{"num_key_value_heads": 8, "hidden_act": "swiglu", "norm_eps": 1e-05, "rope_fraction": 1.0, "qk_norm": false, "attn_scale": 0.125, "parallel_block": false, "init_std_o": 0.0, "lr_mult_qkv": 0.5, "lr_mult_down": 1.5, "beta1": 0.95, "decay_fraction": 1.0, "doc_mask": true, "train_tokens": 742900000}
MLP neurons of a small language model. Each row is named by its layer, matrix (down: output weights) and neuron, and shows model dimensions 0-169. Each number is 128 + 24 x the weight over its row's rms, rounded and kept within 0 to 255. Numbers have three digits each. A neuron's up and down rows have the sign that makes its largest values positive.
A block is one neuron, or neurons of one layer that tend to fire together. Before each block is what it responds to, as a language model described it from the Wikipedia text at the highest values.

Description: Small number words. Spelled-out small numbers like two, three, ten, nine counting people or things in prose, plus weaker plural verbs are and were after a subject.
L4.down1627:117087144128137127151099115096165166161146125117114126125102173122105130108091141139170086126153115169139150124141151148147138158172144093106147160116100094142117145170168122125128095125172130084148120148131139143139113120093101166117124128122106138123106146100124133098109122095135159107149153118161123143124145148104131116138142176097128142140146113124109113154122136177139108144142123141096143105113128108113181062118156119136127101106082112146101139137144135144157123130100131137155123141168125107126141135

Description: Preposition "on" after verbs. The preposition "on" (sometimes by, from, upon, off) right after a verb or clause, mostly before dates or places: born on, launched on, located on.
L2.down115:137122086124076149112105123149116154122128126119144116159118175146073109118146091113115104147111104139100150173139159164157156154103113096138118146139173132139151119140094141189107166149145147118171133107130107158174123120090147127134156118149119116101095113139133100136166088133157109139131156136146139102105129162132148144136134146110116124120106100117133148130142191096140120163100126124157054125117096124145138141110182135155139112153093136133131136133113129120105099104165111145106144098113124117128140143
L2.down656:125162133169146146111105149103114183103178160133124124146160126141122097135124112089112114117129144082129122118129113166138131122108119100132095134130105122174121150115137155091127153171132143126123111123146108150125157108134164167131144164089117125102121134152133109136127119110124142116102141112076114111131101109139130155094133146128090075076141107076150119148141126089130093130124128098181125113115130103156151122132130116166141170112152126158118150131127154130093117094117055123115134126119105131072143156
L2.down746:090151110100081137165140130148113104117181157121126146095100137149110125136127132146090118138113087115107134121091085145148143116142130119147108111134133138079128089135102107156113141174142151100164111122150155147159106115100144105093144106149097144108118158102170100151144115128104116090122099141088167118139127143097176121148098102115094122154174142123146108171138106152140133193082111116086112124144122126148141119141139121152086134110086163124146099118157138115142136129151097114119102145135128135091156080
L2.down1142:094123123114165107131126131174130167162137141104135119166158134102102105143152123155096156140117099130102133119113128115128152130174120143108124125161127129146169080121105110117117170179100101114142144134145078134122143097076137115099174127157109143162101115105126096163171105134130118133084121138126113149113131184090174165136098086146100156129133104085158087159111146160094147166109119048105095125122105088204146131133133116160094152196132135132119150116159109107084116175139103147098102102155077137102172091
L2.down1183:150138166166095158118140112174144137184094140106163103137110134131123140107082136088119100101119091192110094108113133114083156124165092121125135148099163124113150145129119133150133144113110115133142155123127130130140123140141114139105113097096118094152114122140130123149105136097101110099133128162169148127142129156144153135092135141131152114147144112160135110097170124144134159123157145109154109141172111105081104101139162139135126126139105135132109101142133168111131115083150134112129092126116136086118079101
L2.down1503:141136113134091120154121126143150130060119122152165140100112162130123079140134081101125099128116130155092141113167157117115147139120140115097131117092131130121132098114099125146150166125106161145134129107108160130136111171114178156128120127122113120183104114131122134143085164126084101089109120142087125106110107115131146148098078125133104132153099146096155166154116110150112099118130178140108142119147180118176131136135136150162152113116161148131106127121074110129098115079148122088111110073148112107136167124
L2.down1790:088137077097124087165099151134142145111077135138133110140146134145134141105120130119104139142118120132149127126176112117132147168133115144103132157111159074094122129146098127166095135141145195134193121067145192120142116129097123113135091089082139153141137122118151107161133178107116136100160171135156162138083156087121098107113110128105118136123148121104144131138134126102103128156128105119101111132109110115149119117123111150135109123140139143108130143132093121121138135121096098118146148114131124141162154099
L2.down1973:098144152135110159111138117142159152102139096102161117129100146153089119143081086153117125146102113152130102065130120126114099142094122130129142136114144148143077116120114130131134118133142133110134111125106114138130160122108134125133112116155085127069124101144151096180086147131116148140128117153114141116121164105088137121141083086117140140153088082149166134138113112122165144117115102169120079169139159146117127111086098143110147110105103144125126170157111136156153112115136116113126122086144140115089134169

Description: Small cardinal numbers. Small cardinal numbers, as words or digits, especially "two" in "the two" for a pair of characters, also two-state or four-group.
L2.down257:100096189077137102151122146133150085116116137112159170111124124145117144084111124150091035111179105146128116146107151115099150127124140171117132088120120102084068112158138146109102085123156096132122161148116150106123119147129128154125143110099146107142149151125088141124109114161190149162107150139166148148142142155108146112130136150086109100146140142148151114186151140153129185115160128135153110125129107188180124114118148107107091116100115117123149104107129138111127108087113141130125138114110089140149118155
L2.down551:142117148119122142158153099138145096120114124097119154122114160154101099122143150119158156126149146150109130168179099149148149141148194121099141160133102126107167129131148132157158130105129077112129116163088117143128089112141136150163122118105122133106118158111128175092162125130127055137123118087140178093128150141114153139109121151123165118117172129158123143139116119141136131127123146122131104123128108139154140095100109114159115153145083120138121108167135151156179113169166112115090170128096128092094161185
L2.down610:180129108110114107093147111144133094042142141170119130126118115138109094139102123121147152144130146113174110095133114093092079090176141118096175125140116143119186127139127149092170128140107127147116085137100160120129121095145136152143152143125130157101112134124151153125154128094118121109138140112123139103105110180151142141160126139111118097113117126167164149166125126140121095136150115131128146112147123138162158116110116132145100158124137136140155076166091114143158057091139144149113137133139128102122122115
L2.down891:148096170095120120153138105098117094103097140098147144083090122126100163124136097120096097118147104112122134179124120164159167143137176154116094110120110135125117109140083091110094100186148111124134079142130161122128086136142142149121127141120124110122153099114082159129119132188117117088103111105136132090151142170126122149117089133148170133132131092167150118156142119127167107138134091096108110112156117143098157103159162098106127124103126126120136084116141136093138151106152131146155135126141157113160104131
L2.down1332:132097129077139096154104123150154151123075086130143179122140150166097110088112136145153121141131177130137158137146122127096145106122147158115117115137083144141130137133101120140157125131127097122111140143161111087113104124137142117089132163134162124116193137148128155129143118141169111150129152101128145158182112122130148156110128128104196158102149130136126099135118138136143125136106105141158161119164108117166167108138110096145117121167130114178137140157119145098123158128094132156095143161099096098175152093
L2.down1656:169132120091149133129122131116099203146119117151136148112127131151124155099161132133137157132121135118134094148102109134108113122148179104093136124100134105125140144089078124116193117109111162099106107146091163081155128087129149124154126176149141127191135119104125105130107127120134090103120107132110085136094090117131161135114109078131125137158097112118060094123148130163125149142131110139143145159119113125116184102176104147133099134120173101102143155125139126127161131098111165154126130140134151109103102161
L2.down1760:157149128111136101159150109119144142119105096132108154140123127118143127151133165116091145100118137177127126126121076138162129112136127127149164092155135111119124137114106113130184117140173137080103147129104131146188126162132119148152131107135082155121134097158144137104169084097204160093125108116125134176132165144104145097165111132138138147152154138131136137126161113128091119110126115109147163116137124154132156106143137138145119122142098139123158136104123119128139106123110145105139090156171118125078148087
L2.down1956:181180119107145139144096122116139111172153073144133121142127134149082158119185109138119148166150148109128179076186108171101165143125182125096120144141107130150153144134115149131160065136122121117125149143095107145147135112165131136106118159074131129122141156107120120115132097125143147093131122108157103129150113108115120095148087132091138172078116158156128127169158183144113132074135119155113128140136128158141102091141160148124076092160145116100170121107144121096176139065144108140191107182136099147148081111

Description: Date-expression start. First token of a date after on, in, born or (born, such as the month or day in "born on 22 October" or "began on September 29".
L4.down1163:092120133151178133133088143151108132122137162125096153148127123121119140138107116122113130144150138142144097151118126094161153151109148107120140152105100137128123100133130110167176104149148126132160114137119116141165094146120144142166140141132102084156110091119190124157116149119123113114091140093139074131138101099168125159156126131150113154143159142151076091115175167126103176166139112091155093131092109110146116117146138111128092148117111133131134113119134141115153149167130117157121161111110133152145157131

Description: Quantity numbers after predicates. Numbers that start a quantity right after a verb or preposition, like located 150 km, captured six months later, build 93 homes; also and in scenery lists.
L11.down84:171101151123136112144137143146120126122132113137144166093130127113170170128094129134111139118114146060140074113126123132145206113118146101121123162149114097096144117147131119109137101117132179134141133116101185115104115151108121091153110131132125141130108167135141149125123148143085116158143142185127082138109117121153147115173061111157101167117123135137091104109098129112082127111128140167128156102115146133129103092134141120100114102129109104138160082157110140134081110169113145109097125099121123153109124117
L11.down174:108107123142125091098149152121125096122156173144125108145113111104131086162122115094118106168184143100144068152151147142099151147139182125165141120089132189108144105131190131102137104097102127157123163131115145090120064134112143139145192128139143103163105140147134109138155131115148147086114092099133107144074128175141078132133103156093096084131149146164113128135074112146130085087129122148192129125147143152169142137138103115092097103157106127112134115160109151139100125155145127143140120162132143158100082130
L11.down336:159141139108126132172101128149149115098127098132127138088108139128138136143139128160123158153105055130142193117147194093122137125132167125113073136101090177133111088107076134110128094139094102118133095120164164134138124140148139141120154086071147111125141075155103123079115105135129137114104136117107171111132113128103146151155123138085103133125156167143122080130163124119145159131213101118143139113084133142114103106091119106109071126149131108124138119129135103171125151157132155140150104154112138090135121121
L11.down621:090120116108130122102111112113140133124170131176130083146139178120156125151119156171137172104135168111130101146146149098112166150173137140149103137131153156103097151144160135122122090137110130173100106121160165210109156140153132134096087114113156111114132150132120132135107132145131120115122108158110133124150139157122128134132139099099141110155111124115150138112154124124157116110135102145159144140126110072157089192110140164121130149144165153119144127073127125126103160112102147108158104105124127112112095178
L11.down781:112131088102130107148161135109090089097133095150126151139132135114098091131158122167179140104133151112161152137119126109135140114121095099140136151100154148122130201120104165141149148098121089151140168141162136148115126113096146175140122148102140118118125145082061118139149142129146140127101106138131143130125137102136116123130127137140135113141159103166130114125097135142137084158134123123151152129133128140128175135145094126122152070156108120151086135121100168092125120139173130084083126151106147149088118119
L11.down1516:155162117089194117158103141113114125175137116086088110086104117178114162114131068126089127138082098116114126120065110132116167146107130099119139119128104147121124076136138129171101137099111098150168110106154118165109148137174144145154180115103142133125134160083138113135148107120109173093084119128139115145157099135148135115134124149135136133153109093140122092121140132127081123161148081142132125124139165133174164128150129109133118154132118182140153145128084131120108092108113120085140098130144156111095153153
L11.down1572:147136147167139156122115132132129099160119152101095155124128171148130118104121122116115146087144150144140133126132126129122105133119101127092117095110114164160141113130142130183122116133155155121146151095152114124105126094141169164122141150108106139156120143141144137122158105174112104131124118131131127110097116141073104136118134138113155115150166158130154122121124100113136141132130179103116143098147150170095130153116147155086130143093113140128136130146145159147104130128081092080112120126104150151090148163
L11.down1701:150075156108119132152142119124141096159143123178079148115122108110097165175139163140135181141136121138087178149138188128120133155152147155141110135131112088143104156129117151106093157096149139161145132128107125146093128131185115152093137168113128112164112163140135128125123140129120121122109142113093115115097144124098131114095151114137127123111124157104118080142140103110073109085118149130178161111127118129182113139160149112112141150107158100108152112114120090109136105079152124115111107115147131123123127145

Description: Start of full dates. Tokens that open a specific calendar date, mostly the day number before a month in birth or death parentheses (born 7 August), plus "on", table "|", "Released:" and US-style months (January 14).
L11.down312:073124180098143124112139159123108189161167054107123170122188151137113126133158109158160110133135104142102119104087166122112168136124112103122134133137129169117102107136170115172115125120140129125130128134151135128145109092136083121105144181105135150098097181098113119131143103134102115089111079137126120158140119126114126133139143121115092133087093153106114109123108150125136112136136124145168139133126124118124139103153178125118134145113125129126093153162108150149154118155171135104084141129122179136128136151
L11.down332:160104182135113138118147143152135141063134142155123091148148171152167052149085131094106121101127078113123128114128120114125155171156128133108084142134123100138115091093122164106109105105141139126110169128105147128169123146112136158141119134111164114144134114104131163120122141162109161163136121095133157105115122105110133151104194126130120118137108109080115146175136157133160105131120116108125089101130131084165148108093097109128128101129116114085135128110144063180128175123153069109161134117112115114124143143
L11.down831:170122117128146109131137170182120137160140137145137105128097112095103138126119095113170137114162166140113104081122118168162114082126101137152135151113116080144122122124138095158125140111125105102098113128144112176115114138147129127175096133122136108166146134178128114140121129111134132145112124154143133117131133119149099141177121152106138082095146140128119158131127101133117174103136124144111117118114126140101169154151144131166115142103146106132092125091100134139132117098165119128124095143101119113117112071
L11.down931:132156141105162113127149132160111111026134157127106137127138118088140092152141099109082102112106151130140086097166105133133160148157112144112150150142109120134132150154115143147138126167094172114146160097127129115131088133170093146130129126141112146124127135142111115140103107067114108139168129130110148099134115101131158088141187114110113123130117083139139101117155105092141087135111145122166127139144169104104171118080133141126096117160141156180154144112145140146160140105126138153124102143157095108136100149
L11.down1631:132116149109124124173142133144083137128147115156159123143113142149123116153090103112108174113107096120099117151133117115082134098127182091097095126132146137137109154107149108145102155169123183131170147167152159185128100135128155150122150155139133164091101137138126089115161121120136111138138156113143096152168077155166132146136137119121160140177129160131138154125166163110196118102117078120169102132162139066121133088150124130120152129134132128103092094143153107111123136112133127173119143141103150094118122134
L11.down1787:138118164143128138151097093114127165153123127127140087133121122155109145101174104118132098112158125134100162105129116143130082121144122148126136134113091153144136146155118117164093111113171140133117125115099108129148132110156148143157151135075159200105136153135160149123107138122152080137122148122136130099164160134153109127141129176151114164142095099121137175154117154133160123142093143131101189161205143112138149126117144116113105094147160132130127128117141128142128102095128107130154144176132146139112110095
L11.down1983:122142127131122138148111119123151157150131094117184160141122148151115100114155094159139086134122098119145113096130125148100104154118118156128129102150131151127103151118151129152109145148095118104146148148145111147180103160107121147134130125130131155126132137101149123127138115108154145121134135102126161157104162148134135137098124127103084158128154115152118132098148141134102130138160134147099138117139122147167116134138173097140115108124127104121086128089123127116120126146150145096143124110131125121131149066
L11.down2028:078127107143129096124125139119136141000137153109114082129111127127166142129088125129129105088151141136137126124132128152138129128142126098106148187152122119108135171141151137105115124154149114130153152162119110144092083143150088140133140149148109141130117155131147140164163130132083177174162128115129096101136123111146101113109088123094143138131112130149140133134150154108118124124153111120141145138127151166133137110097110116141146175125105113105142104098112125139094103157108180153161109126113119125139179125